From a checkpoint of a small transformer trained on Wikipedia.
Size: 14 layers, width 192, 6 heads of 32, MLP 1024 GeGLU, 13.5M parameters.
Architecture: no biases in attention or MLP, untied embeddings.
Training: a variant of Muon for these matrices, 292M tokens.
MLP neurons of a small language model. Each row is named by its layer, matrix (down: output weights) and neuron, and shows model dimensions 0-191. Each number is 500 + 40 x the weight over its row's rms, rounded and kept within 0 to 999. Numbers have three digits each. A neuron's up and down rows have the sign that makes its largest values positive.
A block is one neuron, or neurons of one layer that tend to fire together. After each block is what it responds to, as a language model described it from the Wikipedia text at the highest values.

L7.down788:508420484495514497434466516506426379453525475521452469423494495544496481490509526532512490502517557450519532411502510539464453468472537543446476593469462568529535544543474463449565498491481536546520421500472498549564487478561568504475589442470598490466565480469556484540456506492494483511457454484508423518487485497568433454529449549493468480480462521455565490492463489454544533472481486533546457499516480407499508515536506426445525487517495465460476425517467506494502485523565499534490494442505541499471527530522438526483514585440452494513533545501469544436567484497553485531
Responds to: Tables, scores, heading word-pieces. Opening parentheses and en-dashes in table rows (unit conversions, game scores like 92–95), mid-word pieces in section headings (Crit-ical, Galle-ry), and linking prepositions such as by, against, at.

L7.down656:490509435546497531488504523512526484479621567513509541477517519543555556430520526594518512568506566457551479533460455451529478470548485508486492523466542529534479529471551393468547447538537451422529547445539501430492457467490516531453416485568534501502609475440500534482506561477491521559431478489491551483479516532473455491477504558465490451508560493443494528495461521513524511435500488495542405495523525587573530533530481502475502507530505485490474468477483513478505512481520439521551490520548486512486525454476500513549499543597583469509485476514502546480453384519485465449
Responds to: Words inside song titles. Mid-phrase tokens inside song, album and book titles, especially pronouns, apostrophes and word pieces, such as Would You Like, Too Young, I'm.

L6.down15:463507496462488571414448489488500537469532400526533556481454532465455444529471552433535464545504419445445565465436490469470460493532568475525499528498491510495535415532542553499508488469501433546539496524528443542530504559462527519467482506462512571457467518589469517465451496491507502391434415537463565546584467491515491484509544500496480429419478555463466447517450537521529479509485468498513392490531446517513396485510481493500523472468524521477566532532492558451531516518495484444489471487469487558536473478518530507496479443483555481547519517524499470477503587451504472500
L6.down204:495487479524473567482448450517470534557522399505532537484487580530526525582543494568543524456471540507494632482482531499493501529524516390573439510469547533548549519462482543496485434502539466487545469463528487492489539551452527470445464492527527536485474489473543508465416497462509446510372452474487568432544503492572487474506506493514503487455545564486477488559497505543469473488512449490528416540463440515577473443504501552497592462493452461501519427523527510511477489484486579472503566511486479504544508482498544559478531483482552489558465509489520449415496535479499474502
L6.down234:531452536501524531526482520553432481513484568530536513472524518533480504513549488472440477388476570575567522486553444497476489527555459456547546490477509494546476467468501483574548435479478468510520451474578522437516474478464467429454512459605543495561523535582553497500522503567522539474464466557471453398541498496446524462513541464511520455480562524459526492549501445479478484548515537466486554485479450482545512482467552482504520450589446462507518475560566503509493572503540490501465491476508442434498375468541493500437524526490541484537475496489518509471484544577548523490
L6.down239:503453534556505555436499482441491574479508434570557551485552446517563501537455494546433535519540527447475496418531524483550496460491577443606388443501487528582551497537483490460477512531544475494473474468502557531565443514465557430517444501492558514527425448507476471463404489488577452483489487450487465454529464491567498431515476513532448522463539537510500531493549495499459523537489517488506444451493506520530460453522484493495505505514508497460473540488502507457477522527491475429482505436489545572488444524462562510394461538497513467507470516444535505508516580507559484490
Responds to: Adverbs and degree modifiers. Degree and manner adverbs before adjectives or verbs, mainly the -ly suffix piece (commercially, poorly), plus most, more, highly, fully.

L10.down237:469519504517550447489472455506465466476513560533473481532466421534476509532487446455460481513555452454481600492462463509528487534465519515508510530543425483521549525432421470553530503425431472505584541469517536447418520404536477550455500533555442504443470514466439440500521503468487438475460470503461465510503436541485545443512459528507444489467509578455548452518491485498568481567488419470491442523456533515462511464449476451549455570454544472484461515594490488554492481581498510470473503537487506538478507500537456553475492561549500498479511454506453484508571477592481504490
L10.down345:493438549538476450434541532439548577501551531464525477531556439474507445500541494503433468562507519558480495497501476529484498481486540560507416490509420518521479491480464515492512546524538490486494474533485568453443505488587488481539516531453491470486474529477498537492509395514516540492537559434468419572513491499491510448529462491464537484457452479515486475487482518503385490512507601549531525462559471446471445506508507494511421552524560491518524517463569497491500504434483544418474529507446479481499549490548437414489490573525502445501469409554503460485549452463552413510
L10.down541:462471441510482590465522478525468494500564549517531522439503509547546465501487485512464551511545527536480534494451527485550443536476535443492482459525465562448482485490474418512465512536542539450472407405511503504461490484584508511436523496532490448523481490519475524488471512490478515511536486489444492480542478464461478429446448531443530462490591380510473482465431540511496533524490526450414449501480492516485509538512513429557607498573527455515539511477479505560420527488452532542528524472523494519536499446477449506544639564491517487427436523516448525479514509512537546501
L10.down807:506516510547488445524600551501493470489512487469542471512479548572513548469487475556435482523492541591478482488486458484454486538537506525511500539488484575432501486578454522468453467548508486479517545540458556562545454486537508519452480580536487531481510532461487513525463542453591514511511504512528516530480509535406499578548425523427494469477541496512530606523502491505505537469525450506526455577476535541554469536499471462514436472468411479442430540438516484502513531491481441474476457468573518462519471442408526505556487423499489518457488543537531483438436491524468421449
Responds to: Degree and approximation modifiers. Adverb and degree words that modify a following adjective, verb or number, especially the -ly suffix (approximately, roughly, gravely), plus much, most, relatively, more than.

L6.down410:532458496496542490515483545390497493492502490559443584470480559481485489394528536521442500498456421490502503538575501533477481519452496538519463503510509538502516491436462472486559469527483490581533499548465509441588504549508534465491459530515500509569456542447477498500530534492442508437543579450493596445500435497456459501439545518553523549520530469501490541502427483615567522504428543532493413526480538502483476516537483522494456457540545443537495511510483551442574443444529514500465508414452515434508496471437526509512506480511526525483486462561434512509486523543471523538
L6.down534:457456500389534449538511443479527514487521455510511549573496481456464589456517495453509505515496503465505508488560524458439526502478449503509452510453588476518516481566557417418500481481491426483479479520489512553511467552461468503513448503427478508526438527503554497523541514468365544472542508481443514529512454435456578440552503495545550563485569518489445548445529496402536486552507495541501502537518530520474472533528472463539508483479515578508484479532483446626451504519491524457544496496509532479511462529488487544540539500519506491486495479513452480448516620493547521518
L6.down863:391513502493465467436539497479421400489538507546526512525509556468490529513465548487585414453487528499571561533466508506506434476511481476499532552462480504481482424526502555554451516518468486529524477543542518562573507448507533481448430408490528462493513482469550494507515521432474517505499498490468550523484506466516474444488548412520526522504511445497533413504417528478492476468499495434478531585517539492454529475547534474480462430536560537458521422509493464522506525538518562449472520464456473504505449503536459526485411530458442550431502485450479522451463455456584475525
L6.down919:543468525439467542555493473571476536527616521510513423458502496483481472521516500501511499476463472473472482461546490488503522506542555550518485500505504506556468540436456441495457485513516445528527438505491571509535531482522545506389520477531503483563501453586449534522503459502481442456464510522455468423519373531510525545547477426451456461574544597468478421513482600509541508582441523513479472531501550556544523446475460481554498476465558466580464421527532523486534524529556502446431483502481488553530498525473482523496510477503489502467482418460490511507500498527486498453
Responds to: Wiki markup delimiters. Structural punctuation in wiki formatting: closing = of section headings (Awards ==), parentheses and pipes in tables or infoboxes (18.4 (65.1)).

L7.down356:500514406564460460439452466483578516474524523480546506461501567515503427540518532558466538521492490436440545511512495541496444474414500544515480518468520517556483518570462461434589488524433489502590498419515540489527518514413503516494451510508490557489513452499470557489456522515553498491536472466516478492532548435443472480522585489579464475516535565497459512430500472518450484537465479486476497436438532537629506487448476488439509466517423501458493487489538546499511519513465465535499492470496458493446474512544477462462478482503540521511491443483578539442480582417468454507
Responds to: Degree adverbs before adjectives. Intensifying or manner adverbs and comparatives placed just before an adjective, mostly after is, become or get, such as very, more, extremely, virtually.